config = dict(
    d_mlp=768,
    vocab_size=3195,
    activation='swiglu',
    attn_scale=0.125,
    init_std_qkv=0.0229,
    init_std_down=0.0,
    optimizer='cautious_adamw',
    decay_shape='linear',
    batch_tokens=65536,
    train_tokens=909700000,
)
MLP neurons of a small language model. Each row is named by its layer, matrix (gate and up: input weights) and neuron, and shows model dimensions 144-239. Each number is 200 + 30 x the weight over its row's rms, rounded and kept within 0 to 999. A neuron's up and down rows have the sign that makes its largest values positive.
After each neuron's rows, "fires on" lists the tokens most often at its 100 highest values on Wikipedia text that the model never trained on; "fires after" lists the tokens most often just before its 100 highest values on Wikipedia text that the model never trained on.

L4.gate179,270,187,172,127,203,169,158,201,225,219,268,170,170,180,176,148,217,209,213,183,240,174,250,158,295,204,187,233,175,164,224,244,269,206,187,228,205,180,195,212,172,220,231,174,171,182,192,217,223,204,192,242,217,115,181,218,189,195,228,226,233,161,193,187,212,193,257,240,234,166,189,194,178,179,242,204,207,153,221,168,187,226,179,168,209,173,191,237,152,200,183,146,238,244,227,172
L4.up179,224,201,193,242,207,156,225,178,264,218,171,192,205,198,190,191,192,222,211,196,195,177,187,204,223,198,239,241,163,205,229,211,207,239,220,188,188,276,212,177,216,211,136,147,236,185,209,189,207,202,187,217,219,212,169,168,238,199,249,196,230,243,244,177,253,159,156,189,258,195,234,155,170,166,203,216,127,264,159,175,174,221,222,222,163,187,240,219,231,267,226,184,229,202,186,235
fires on: "ord", "ome", "ild", "ood", "ad", "atter"
fires after: " L", " D", " G", " H", "G"

L3.gate459,136,140,268,141,236,197,189,229,160,230,202,199,201,196,204,218,200,198,191,197,143,164,190,172,235,181,165,207,219,200,220,166,230,208,237,245,234,207,224,197,231,174,217,211,167,241,180,198,248,172,184,206,171,233,216,193,229,258,183,257,176,200,207,185,246,183,165,180,206,238,123,207,219,139,215,198,188,215,128,175,164,183,190,169,188,140,209,258,181,243,178,141,217,256,185,239
L3.up459,198,160,226,181,213,209,173,233,171,218,245,198,180,155,207,155,211,204,172,216,173,164,181,189,175,179,122,168,234,194,217,232,203,158,205,182,197,197,201,259,216,213,170,228,235,175,220,205,209,217,137,221,170,148,200,176,237,204,187,225,239,201,193,207,205,210,224,243,213,262,166,204,241,217,237,184,158,208,220,158,202,180,167,184,242,184,159,190,185,233,283,189,189,198,194,218
fires on: "ical", "ow", "or", "as", "il"
fires after: " G", " g", " R", "re", "G", "rit"

L4.gate764,281,159,173,209,230,227,235,236,186,215,165,253,176,200,211,275,191,147,194,160,222,190,246,136,204,250,134,231,179,176,207,170,207,214,211,163,238,183,204,137,176,187,218,183,231,193,233,143,288,271,148,183,252,173,175,174,244,204,194,151,207,213,250,237,192,196,162,196,202,278,204,193,163,217,205,195,234,171,206,146,211,211,168,173,168,185,206,200,166,231,139,223,251,157,218,185
L4.up764,231,222,165,265,214,217,194,266,252,198,201,207,180,213,173,218,192,222,185,188,225,203,241,215,198,185,253,282,164,110,200,188,165,234,209,205,219,225,173,170,199,226,216,183,168,221,179,213,191,224,189,217,203,145,291,199,215,201,232,183,177,246,195,191,197,205,175,239,219,200,204,188,230,215,151,224,183,164,175,204,184,170,196,217,232,182,190,181,161,223,199,257,174,181,181,176
fires on: "at", "ap", "iter", "it", "ound", "ort"
fires after: " H", " h", " l", " W", " w", " he"

L3.gate675,228,170,216,193,161,148,165,180,188,207,197,200,201,252,210,199,205,199,165,178,201,147,209,222,236,190,198,230,145,137,200,243,197,181,199,218,231,170,206,191,165,214,183,191,234,164,239,227,202,208,174,195,186,231,212,209,217,264,137,184,174,181,198,196,261,268,225,193,252,160,236,182,186,191,175,220,245,248,196,228,173,211,220,169,271,198,191,190,177,276,180,193,201,189,203,174
L3.up675,203,176,205,217,155,257,220,188,173,194,208,172,184,222,177,183,213,187,215,201,203,212,190,202,139,220,195,219,205,171,152,303,195,245,249,173,186,207,233,236,181,173,156,204,161,159,217,234,171,287,200,202,209,245,268,187,219,221,170,158,179,187,187,166,217,270,213,216,176,208,207,203,212,178,215,195,186,210,170,218,193,195,176,208,255,169,180,184,230,211,234,155,225,216,243,215
fires on: "vent", "am", "ron", "all", " Thomas", "at"
fires after: " f", " Ad", " comb", " F"

L3.gate435,244,191,197,210,214,164,178,203,197,203,179,215,201,276,196,218,240,185,223,181,194,186,190,157,206,209,189,219,206,173,194,181,225,172,234,205,196,202,169,223,174,187,231,171,236,208,134,224,230,220,245,141,246,222,167,156,206,232,224,164,239,173,204,171,165,234,167,222,260,209,194,187,177,138,192,192,201,223,224,217,194,152,195,190,182,150,182,168,171,202,116,220,210,158,277,216
L3.up435,196,218,219,181,200,192,176,173,197,231,208,169,206,259,203,197,180,195,179,203,164,244,257,195,170,203,205,210,208,226,142,219,181,202,260,232,169,193,207,244,182,224,188,181,212,179,173,165,194,247,265,192,228,189,229,168,270,195,179,249,213,223,225,179,189,230,190,197,252,225,211,210,212,204,219,227,167,221,200,236,174,205,179,204,193,188,180,172,139,201,224,190,168,132,247,252
fires on: "ron", "all", "ap", "am", "ection", "ail"
fires after: " f", " F", " H", " G", "f"

L3.gate220,226,182,226,183,213,241,211,182,223,241,183,207,198,163,174,196,273,210,196,247,190,215,227,220,144,198,214,226,183,231,249,208,161,170,194,284,230,231,192,214,207,191,178,154,179,180,202,246,196,202,120,288,178,170,204,225,206,241,207,178,201,191,238,197,211,197,182,166,259,212,194,153,179,205,242,180,144,230,201,154,165,222,211,188,193,163,168,200,215,238,206,223,244,170,213,187
L3.up220,185,177,207,199,216,210,202,202,234,268,152,244,237,188,197,142,278,200,156,145,185,240,179,230,207,200,220,182,149,237,191,174,172,231,210,221,195,199,222,169,220,223,208,178,150,206,199,230,186,282,204,235,216,182,243,170,237,238,214,155,198,207,252,227,215,234,183,182,175,241,230,208,205,163,237,190,179,234,218,195,199,229,152,179,179,160,227,192,206,164,169,187,174,214,196,216
fires on: "at", "ow", "ol", "ors", "ague", "iction"
fires after: " R", " K", " r", " Mot", "k", " fl"

L8.gate729,217,179,178,206,167,124,197,237,203,235,153,212,193,174,231,225,162,199,186,188,244,158,151,204,237,227,205,197,208,201,165,172,239,184,178,182,212,173,172,197,191,200,236,218,168,200,220,220,188,158,202,185,213,229,162,184,212,223,212,218,197,189,247,204,206,216,212,187,198,190,224,163,225,180,157,243,242,200,153,187,216,181,218,213,186,225,171,186,235,216,170,196,170,163,174,215
L8.up729,187,258,148,172,300,178,164,196,152,199,170,259,167,239,211,152,180,187,170,189,218,233,202,181,216,249,211,234,220,233,182,225,156,184,178,171,203,211,211,150,216,232,213,268,241,148,209,236,186,196,215,226,201,191,241,204,182,236,162,192,174,174,251,205,223,128,166,170,139,206,134,213,204,193,234,188,193,200,197,191,231,199,179,218,181,222,207,196,198,222,173,229,205,257,221,157
fires on: " |", "b", "ar", "te", "am", "uc"
fires after: " ", " pro", "ro", "p", "yn", " Party"

L5.gate756,186,205,220,162,189,212,188,184,214,163,153,160,268,172,236,195,223,156,199,181,235,204,211,141,221,224,191,211,177,222,190,190,238,244,187,240,198,149,162,194,173,139,180,194,204,224,226,217,188,187,193,182,150,245,189,266,243,161,197,240,203,162,221,193,205,222,183,133,214,189,257,161,169,186,219,159,182,199,194,139,217,126,221,167,179,226,158,195,179,162,223,209,181,222,146,172
L5.up756,200,185,197,158,192,211,224,114,181,206,206,167,196,149,212,264,198,201,248,265,223,242,210,168,200,213,180,180,164,207,214,195,167,188,265,230,188,146,229,217,152,267,203,214,170,211,167,191,186,168,191,240,146,226,185,238,174,157,159,226,231,229,168,263,213,217,154,214,222,218,193,213,181,176,207,149,182,151,184,210,220,188,198,214,164,213,216,226,185,229,177,182,195,260,165,217
fires on: "-", "oc", "v", "ed", "es", "ac"
fires after: " Al", "R", " R", "a", " Z", " z"

L5.gate678,222,155,233,217,226,153,206,146,146,208,194,190,192,232,222,228,193,211,183,198,188,200,210,191,197,225,224,213,173,203,204,195,240,179,167,182,203,179,179,210,189,205,173,204,190,180,172,191,151,153,224,249,192,199,206,230,135,214,197,208,162,179,178,198,246,220,219,182,210,218,199,185,142,220,170,173,168,154,203,191,196,221,261,202,194,173,181,237,190,168,171,184,176,206,246,210
L5.up678,208,234,205,202,206,169,196,222,209,192,188,165,203,235,208,197,204,218,229,191,212,148,160,229,196,185,231,165,162,180,241,247,227,190,195,233,195,137,204,220,174,224,201,164,173,196,172,145,177,179,161,185,292,189,189,187,173,160,197,205,226,157,173,192,204,220,182,257,274,252,198,155,181,208,158,130,228,198,216,135,223,159,197,253,187,213,179,107,228,211,215,180,178,250,152,192
fires on: "l", "ach", "k", "ol", "eb", "é"
fires after: " T", "ol", " te", " V", " m"

L3.gate204,194,229,202,126,167,179,155,201,164,191,216,186,192,209,192,241,240,177,243,196,188,176,165,211,246,210,184,160,236,179,244,173,215,162,204,207,242,230,177,182,235,235,216,179,226,153,203,228,253,239,200,210,245,183,161,160,278,205,227,207,193,204,183,170,179,204,183,182,247,238,191,160,196,216,201,217,173,196,156,176,187,188,169,216,151,174,209,235,181,224,219,106,217,187,116,164
L3.up204,198,178,197,183,217,208,216,233,187,192,214,168,225,191,238,250,174,185,204,184,195,205,127,186,208,165,240,245,201,160,196,246,188,212,144,218,230,200,239,197,191,173,171,231,211,224,261,225,217,231,234,201,195,157,251,215,165,275,212,230,181,194,207,218,192,240,163,206,190,190,205,201,214,207,223,209,161,177,253,199,187,186,173,214,186,214,206,225,167,251,186,185,252,213,204,235
fires on: "h", "or", "s", "ul", "un", "il"
fires after: " G", " g", "°", " L", " V", "G"

L5.gate579,173,138,204,192,189,166,183,151,190,257,171,192,221,207,170,259,171,166,185,212,185,219,205,179,227,190,201,161,171,207,149,228,216,175,175,235,212,220,193,185,149,196,219,239,158,220,241,214,237,224,153,237,174,210,167,191,149,219,153,218,145,170,257,200,150,201,222,152,187,254,204,119,176,176,219,171,134,153,165,218,196,135,175,195,192,234,199,164,184,180,203,215,207,186,201,221
L5.up579,188,175,222,171,207,249,208,125,155,156,192,262,220,224,172,222,164,168,205,182,204,240,203,167,176,188,155,159,203,191,199,230,230,183,186,175,181,152,205,153,212,208,222,203,213,216,269,182,162,248,163,176,145,172,150,230,151,199,137,183,200,201,203,215,203,188,239,206,210,218,155,229,168,211,228,203,241,216,246,210,182,149,169,172,198,213,215,224,176,177,230,238,239,198,157,207
fires on: "-", "oc", "b", "op", "s", "at"
fires after: " Al", "R", " Bar", " Cro", " U"

L3.gate672,254,260,148,181,247,241,142,179,221,152,204,266,191,201,182,154,215,209,223,228,148,201,222,146,208,177,202,190,231,204,207,171,173,171,187,219,253,159,202,160,225,206,244,125,211,193,194,222,233,233,175,188,167,190,193,183,221,179,250,186,159,214,185,136,211,192,201,222,213,191,162,201,191,224,213,144,193,189,216,194,167,182,133,183,149,189,182,184,191,229,233,149,246,204,214,217
L3.up672,226,236,249,252,197,206,214,171,179,173,174,160,149,201,198,192,226,252,234,210,184,217,205,183,159,188,197,197,184,191,209,240,182,156,191,191,222,165,152,233,283,151,194,191,204,158,202,181,211,192,169,187,205,209,206,175,213,169,202,185,204,172,218,235,189,200,190,206,207,232,233,175,213,137,192,178,208,190,183,202,204,236,149,227,227,215,172,186,264,210,195,217,254,191,187,166
fires on: "ater", "ter", "om", "h", "air", "x"
fires after: "l", " En", " R", "R", "L", " L"

L6.gate710,177,199,222,174,186,260,245,159,174,178,235,209,204,231,223,156,205,212,160,176,164,233,256,217,156,179,178,209,151,198,191,222,152,201,210,172,180,211,248,181,163,229,175,173,251,183,265,225,200,243,181,190,183,228,150,169,226,285,166,203,190,198,218,228,201,183,186,238,170,185,250,227,196,208,186,178,90,184,243,202,164,184,233,229,221,212,192,195,219,165,163,232,163,205,229,202
L6.up710,220,234,133,202,185,203,207,216,216,140,176,200,211,240,229,202,189,225,196,191,209,231,240,210,173,219,197,256,224,135,204,180,162,182,153,145,192,164,254,181,233,151,159,178,224,224,199,273,195,231,193,228,244,160,203,129,210,171,232,191,157,200,166,233,207,214,201,238,192,205,236,165,278,204,223,232,193,238,232,184,196,222,151,193,223,198,196,146,213,173,159,223,186,197,162,192
fires on: "end", "ap", "am", "at", "ended", "ur"
fires after: " h", " att", " H", "t", " Ad", "H"

L3.gate374,253,237,185,197,189,208,154,204,197,163,183,256,218,168,194,214,171,139,203,205,238,207,169,162,213,182,173,148,242,254,209,157,206,217,233,238,214,141,190,183,215,179,212,231,160,222,154,190,253,257,150,186,218,203,178,231,197,164,226,168,226,212,208,172,154,214,150,230,227,157,200,204,206,242,237,157,225,196,221,198,201,216,173,180,237,198,195,191,218,163,232,169,196,250,155,230
L3.up374,184,165,208,170,165,245,210,210,190,211,147,211,152,148,215,204,188,233,211,202,150,136,150,203,233,236,215,264,209,217,228,134,201,147,160,140,196,219,190,162,228,173,215,175,173,148,189,178,194,225,178,238,153,193,233,158,178,190,210,182,197,135,204,146,196,226,231,239,182,151,199,254,257,219,195,203,205,189,213,158,205,179,214,197,225,199,173,193,201,184,146,246,176,209,204,211
fires on: "n", "ter", "om", "m", "an", "od"
fires after: " R", " En", " r", " Con", " Er", " d"